config.toml
num_attention_heads = 12
head_dim = 64
norm_place = "pre"
norm_eps = 1e-05
parallel_block = false
init = "orth"
init_std_o = 0.00344
init_std_down = 0.00211
optimizer = "adamw"
beta1 = 0.9
lr_head = 0.00394
doc_mask = false
max_steps = 7844
dataset = "wikipedia_en"
MLP neurons of a small language model. Each row is named by its layer, matrix (gate and up: input weights; down: output weights) and neuron, and shows model dimensions 0-191. Each number is 128 + 32 x the weight over its row's rms, rounded and kept within 0 to 255. Numbers have three digits each. A neuron's up and down rows have the sign that makes its largest values positive.
After each neuron's rows, "fires after" lists the tokens most often just before its 100 highest values on Wikipedia text that the model never trained on; "fires before" lists the tokens most often just after its 100 highest values on Wikipedia text that the model never trained on.

L6.gate1648:092049075161159152158073072108144111126097095166139110120141138105116105149085149115084145169122105145076134126177082070068151069144101135113159125122131163163133155132102126179103121162159088156113086112159112091135179129143135125118109128104095194112149114060102107127104109103089048115127183141122117147124107110124129160131148136141091115104078108183082137137121112123140116167191129133181130101171076128125137152118148171160120117054149112088140058089105131144120119221085127083058179154134176128171130122116143144134083120120183161085132104115129094116108084085153094164
L6.up1648:077030108131120115151055122128186174118145117122146104088129177117135158160077135123130110150174097128070110134099154166108191101123107136140169170141114129162078152136136115155126147135161092074129099167096195026124138146106134078113057175060117160143146144108153083153129101078092130163130173153127127108163137122185101128107109197140132138110101123140131132104146103139116143117084184094141143088109086098137118090103127158172116207082119183100110107070090135136096086142121152102118141109122185101137114186136169108136123090102103158154136099130075083113142067130109091177
L6.down1648:098151146174153104187065106103123086164161150103168073083105111133140117217113151153130131107097149098162152179091052098062153077099126104158095141145139205232114093124206071148115125134156133066084066120170105069070165135129136142130093110085156159113146085169128179147121159116118117134150135087103059104146108126137131141093169092136159093107130103110090104154100137111131120101141091179095164113133122113165174109105103136121126135152110198113078122128064134081152142125119136147151154160105127160137124121163145147081044138149101137092127131096120103163123043103094119083
fires after: "\n", "1", "| ", "–", "- "
fires before: "2", "1", "22", "005", "19"

L3.gate708:167166136137177145143181077146127119135122166135173161114197140159146112091168170145125182137155110108149162125113137085130087122143133147152151127065061112060147143125149119115084158168166160081138138073158134140137154153113112179203207134119220181086080092153098143141214143119104099201123132140117140112140094127102104161079159080174158194174124065132101098167126164148123141073140051178130147115144069167144118139158132078149155164152092084045125138138130060155154169114110126101138164094081096199149128102051134054174163120159176120159177114104109130152100173171117046144
L3.up708:145112128153119099203076064141161144068125079169107152114131116115111161079211154176121155072100107121077173091160136095145108167145113063158183160145143171113101118084097140147140123121099134108113131028096111147051167116148136107148140085137134093095113174081179199165151131128094140136172178120074133056118153157103105113111152195103118139148139157113159168098109103114224150149149179137117147096121212087161125138149133135139093105171077110074074147140140138166136127165143134143117156166108174126169080119176161160195174140100070088151107096080156152149168160114138060119
L3.down708:140127149150148172175072143173168144084141058158190125119107109119130152058214125130180127164105162082149149126155087122077130122147154131114096136173144117094066133059107168149169090126154127144116137109121153173074206201158118142135161113114135093096169132110157137106171121146121124129123155119072161060094175147093169119142122188096117123121118119074152131142136134175147117177123188106127147093145166090173101132133072149081075126141141113087099194148130125163145152157145093124180140086132111106168108135134124073152153144098121095118138110070133172145162132069179084116
fires after: " | ", "–", "; "
fires before: " | ", "; ", "–", " |"

L3.gate1595:085097083071169106083114131164122093158151157084114152160068087149108211122180144132151151106048111188090102139105124118129165102125155124082131136152182122120135151159143163139101091147068117116094171109112167107149068134149132096178154100131108137087077097109161180117119094095195106101152120144111157084107166140130093088090139127143145124135168204140081092116151114153134135096064092105153165114079102089138158147120128120126127145124178098102133168149159152178117115096120180160137160099175154111147096123109151176136118069114114147152154092072156108147105113117121155159
L3.up1595:163100110092139157115150117117137174136098120100188192112201152182132160157112141216131191084120121180187114101108080154154156133081147135107106092127123141144091139140087154070073097100134120148111150186152153140159125153101129100142091129090092163130122112146162111089107140133156105136123155176088088181064149100089121032142111082071126141140161121105136094115115109088153136121104111133150202103093162111131151116180084138089111114125136123127122083091104156148101116093109116117142086156111160178182131086115107104082110120110179103088103095129119121083147143114121103061
L3.down1595:147122130158178105126095135113101094083096126094139157115121102130173086109092132151097032113151085129085124151132121109138099165134160126143147144116116145114187145129130143118177111076112110145176192136170147141073134167104117114151100163083150068135168161115151118094120044140163096091166065137104075093156115099196124150166127169172133150074066174154094080139121168169127152141164108132116169105139168147144182130112147052184131158147130109094140156122118121142150180078206129040145118156133111126121083138160083133159126157163140101125127074088200139084138134117162112156
fires after: "1", " | ", "0", "2", "3", "4"
fires before: "0", "1", ".", "2", " | ", "3"

L3.gate1442:084090153127119149115081155135165121144073102147106129127170096105150129097106138153116105148121124059140111133209148160100112100144155140111067114065140118130082157080096116142139190086167155156074074124168085141113171103093114090152184088092104171170070115123103129066140119156140094165127088127114118120154122127084095165115164114141112144114144165130123122132085129108133155134139065135084096097112068165155134154100128187130112128104091103099159136122181081050067143124112142130124128084133159094113122182172123161162128108058118140108124099110126163122120144124212122153
L3.up1442:120143138089177111110147105168205139134147136088130172145141129103097176084172148124065097212101113089104169116132115131098073101145171099138132126112159157147109108060113111163097087135202133126062126093112175163148164072147112131124179167097099172141148193094102121108164161127131129146121094167106148114158066079128159118134142141165150078135094146171094161151084102096104135160087103114123110129119089142126125118078086166146085101090096177099084138119131095122117147126108158170139194125166101114123165126142131131149102181090149144149141116136107141160145125130162124143
L3.down1442:053136111156188083112083112148192148165156117145187097092106161177110118125181149146079118190174104140166140159100149049129122122119171095140121117143125184113116148116161126172059137092123096052097203098151118160156100153147106185081095120157127139079145160121127128132102144101112149072120119136093160096095124099124098115115106155115069114152140122153121154115132137123130142141121183125103158130133112139137161066115079161161116146095120135130111149134043115141081094130129109133179164102117137055106089186095137117158088152132137136134097138077152085164149123176187131169
fires after: ".", " | ", "; "
fires before: "\n", " |  |", "; ", "\n\n", " | +"

L3.gate1584:170124118070136160110096121128121124193076165135135151138177098092121107088156114126090113122169136136117140135200137119168120146087139124162148158138154133129099132139155127090147125101130168108104192101152092138082121146127096130134194070150132151140127103195135155146036103088162101159132104145148135131133092136135095158098158109175170113106071149124125126162109147155163130170128064132200142141131094210128101118163149121108107112145118056039096183125168119159117115086139161074136140088109161140120157115046142070069120143046158162136140148157153138096149167117135107167
L3.up1584:146109107172117184076179136158086082166191116118091054182147103087140095156079167119106126127173093121156116117148147120155135149160145098147143066095126178089154089161152187099105151147159152136148149120112139171096085117121095121143124173131147135122123105100111105126173118139107124066134135112115092105119114108137122067144157147171076125182084134116140130143120155131168100098183103166157067153066164160098147142137086176148119104117185075125131211248075118134156114142144108152188124100109091129097169174185144145158101194165152093112065211127134090149129162114153163136
L3.down1584:129110124096176091113140155167141073140135120172104198131099165122089107127117161161146173123108096116185099075107210123110114147172119150113165090139138148076116116129106126131080148131109131119118129111083144144131067118156134174085161138113133118135150142089101142129184138093119155113093075108121180106132080058109142100109117144075064106135129160159152151146099122148161149104119137110119152089110140162209134109099148144175121221153098099099132109132081105130144125102143148106107127139108160110101149118105140133196173078137175185058178159155064165070106116031077131193
fires after: " | ", ")"
fires before: " | ", ".", " |", " | X", ","

L3.gate706:159156141094188142134158169148108085159183115154143099153091135151136107107127098114124186153160134117122145127181135159119154233142122156163097136148165112119164113139113163092086095117074194099166135083100085128117147084162101168136175071187142135102074077127122143145150159108095110149135090157131090110210133127180133177091108155121117093177136159156197109056172113084116155137180121099107138102133101100147128137092099103172124176136115124135126190070149140062131145157109130112138141166129074170160100133109082129114135126144137159214119143146182171146111087114084149109
L3.up706:144125074096144121121098143138157118162145167136115156111168152081095140065125178133140109090144106172044145167146150164117087177116084113149095154111108113118131141148139171158113119100168134048087084070133144130102144110112098104116105128106178100144124128083133173134124199173124167138097138130110164161060119120102046139098199160152166147132183117103147133094112135134033141100115136117184070078052151175121117102124151171167117138147113104096141155086120139171135172084058136086151145119107111083059127061133160125126124154084107095093145108092137115118186077097110111159
L3.down706:132121106163185089157051091125127145143168111161169160162109095124115119132143102127132022123118116104121141133125124182181138169174134136109160130140164163125164167164185129122119116128102114085093170103101157133100143154120116128096119135103122078162076136169157078068169138136106106191127133106141145095129109149138190123103129113143099146125191103174108134112157217146123116110149106120135137078155093124179122135099054112115127154118143141096102142130079150168120136173137095099106118171142065139111100111139072179099168106193114196188155139139149143121109123129114152116
fires after: " | ", " ", " | L "
fires before: " | ", "–", ".", "-"

L3.gate1336:125107121086158121114082101096125141161140109119157173072117141172084162154122108091121129125076112158128147120171100092088107134167165181165165177070108138145149148058104179096115175140138118094128095084129098076149105075184132174131177212169144128070125099119137094173175112148151084141148132153159124141166094107086100122104127136180182130136178117171171135141111058148103074106070069142135140067129142147111194130124135118080151149156176135146152141062119103110147149133137126144093133188110124152114075145110094143161130088156128137133163134137101102129168127083119109079
L3.up1336:138189109123134176093111143150077203109168138111167067157200114150090074192123080184120103133156138130137161070148059126128077137147185189129111104152113113177168090126130132138071143129152057090169080162171119189123115102067146117088102136075137216155126147144187065167187091059103131142156157107101118151160133174116230123145153101127140093176116114133183116131120120147139102128120117131086150118150174087135159169160145094098148088159148124124105139109105174131165111130132104140136083066108137175198142119136107112140167100137111096175069097121068127149100107162086089061
L3.down1336:153118067105151134181089119128167165129095172134170136134119125155149128089101131148115111104140136147089112138126079131162149117155161090125085115181118144141137052141146111111151108069153100092124112130117144113078120130116152111153132121087129160161133150110121131140103155107082158046126126114155166148093134167135159129114164083120113124166088131102128091107132173107142114147114094111129145160055123139150097154120164153079124124135156090106173146142188146170132161139088123118164134083071137130132178103098182115152159093162112120053135168078118126108101127077168079099
fires after: "\n", "0", " Stadium"
fires before: "2", "1", " Conservative"

L3.gate1033:061134083144167120142168138096194152113161161097124159094198070163091121160139125135098163127191104140117118141155205097073045115163158157087150169066127086114087122130142143126137130098139090149057134115102125144132182168121139097185129141112202127172103150102151100126106138136121066174085139151110085158118113180144166124048204189148112182158143178086130113128119152124103176093124077169130154134071123169150108129115142114092160139129106133091149164139117086105134133120112167129129139137113174181090150092121120104204105119172199113108105146103144099104081106167103095144
L3.up1033:178165168127057127115230107153186154148106171126145116123142106119153077107137166071115151081145147171180105138082104133077121196133103145110171128157126101144135087180136119135100081110067140120157130123105084134130116165138114105100057137111059134142132084114122119142089142129091047044152145156137118092112127132154153122123137145094127121167103144085181132107097138064110169110167194076125133134141167120152170172115070078125147179127101087137182162148095190172112119113129160137196088141100157124092115155144103116120084123130153125142105141145131139086130120156125114144
L3.down1033:143148198186185146115134182223120095112123155137137112148129184110170082088114155103112107169109148116157123131086106150068123138092089142138159143144071111116144113183052057127117052160077128137178128139115143092108114184121129109122111157136063163118169099127120162121111138145149103121115144131135126152125118164111128127182112061114142122087159133143208143125155132144120122242141183176086096149106146091090106103103112112185090158140066159106139089135121133116141116150114142119193122072161104108087116098154099149101167091100057124123188174141085173154091158115172078118
fires after: ":", " | ", "0", "4", "6"
fires before: " | ", " |", " pm", ","

L3.gate1931:138076127138172180114143120187132141180141149126068164153181088121091178139141145158160147113146109127106108127206165135105132156151130121115125122123071138084124091131095161090114120128112079082128129072082160152070128125115122133071164093141135183109108145122148146128126114121126121156110163123156138130215165091140082069101160129135128159133150154126168170185157128102097152107107098188109206110118129189192141127162117082136150128161137133108137171143148122161216132111043091133159149121120086186113130126112115096132156134170138095104125163108138031074119129131091134091
L3.up1931:155167106164108084153139087094149109153114114095107145109105101100121184145211114149081069119097127100078134143107081074091150100195137128138167127144135117114120084123129117082071124130194149117044114117104151119133158162080156162156135094173136152143117127058148009158165124091097134137120157125175162196158096106122168137137098126195190168174078147091120108174116158108125144186150088166092140109152097138170165108141118153174137144112146133096082131124184104083211126065160094062106122172094136158106069195157183103161119092044122149144135132169137157102165124116074125096
L3.down1931:122171085192169124090122074131147150146194117136116141133069136095119136100149151146105135141112169109091106147154121113079128089169171166083129143158139108167112107092144098103075074151136130168073071088146104087125152127121183129178114087132116103159112163090137073142157131115113100117117106166111188149103076129154132132151144151171147162157152097108156146106148112145182174176146142102194056098113052152133103070073169179137088139094122091123075086201138136118142124115133120119143107205168169088082108123141161119091124128049103109154158096124067125135103139125130110134
fires after: " | ", "10", "4", "; ", "9"
fires before: ".", " | ", "00", "30", "\n"

L3.gate273:188132115082148168196118168122142092157166116120130173139151101177117145129101142091130113131092065141102125106122174127151154182135136170099079098102156108073176131164144140108109151109120124144133157098133129103093124184069091092151116073123135165121117132136141111071066124135096114185154134121127149135138127122137135132140151129115156118179158125144111151087078170156133159163151154137139166089123101178145139075144066053102103201147092153156140183132108147154062107144148135146117097164150137198118063121063165086104130110139180138110133153111130162186142115120155139104
L3.up273:156172118084142079150112128092173116134104089158160057089117084157068075127095167120139178118148104101145164125123109121114162164128119106119215142210106116133191100124115058168125122166095143093108074114132142142131077136114105073127098096067091134155094110129116101098132101094107089123184101099153156157116107196153138133090134114156194087183122125133200134122096144129087170142166170110124174138162193071150122049188048142142164125113119102118115147115133151171103144139164109102180178136123127194181131107138157081116150121128120158113122110154137167158168137169115134097
L3.down273:119096137130185090118145144111130121096101139108124113172068153087146134103152122123160132155101169138170091142127083155091141068093044122120102142210144128116113127106109139134150124110098110150119089119126122131148110138144141153105090159136123093111158135113132161152195124117169109155104155124088064152108136129124161145176145130098112158060125131094141095164138164133138139126099128123138096162087121099100144176211184205103141089110182135131124122123137170104119134182164102141132143104121149156149142119164103156152108140131113062132175132165097139076132091126122157124
fires after: "3", ",", "2", "0", "1", "7"
fires before: "3", "4", "0", "2", "7", "6"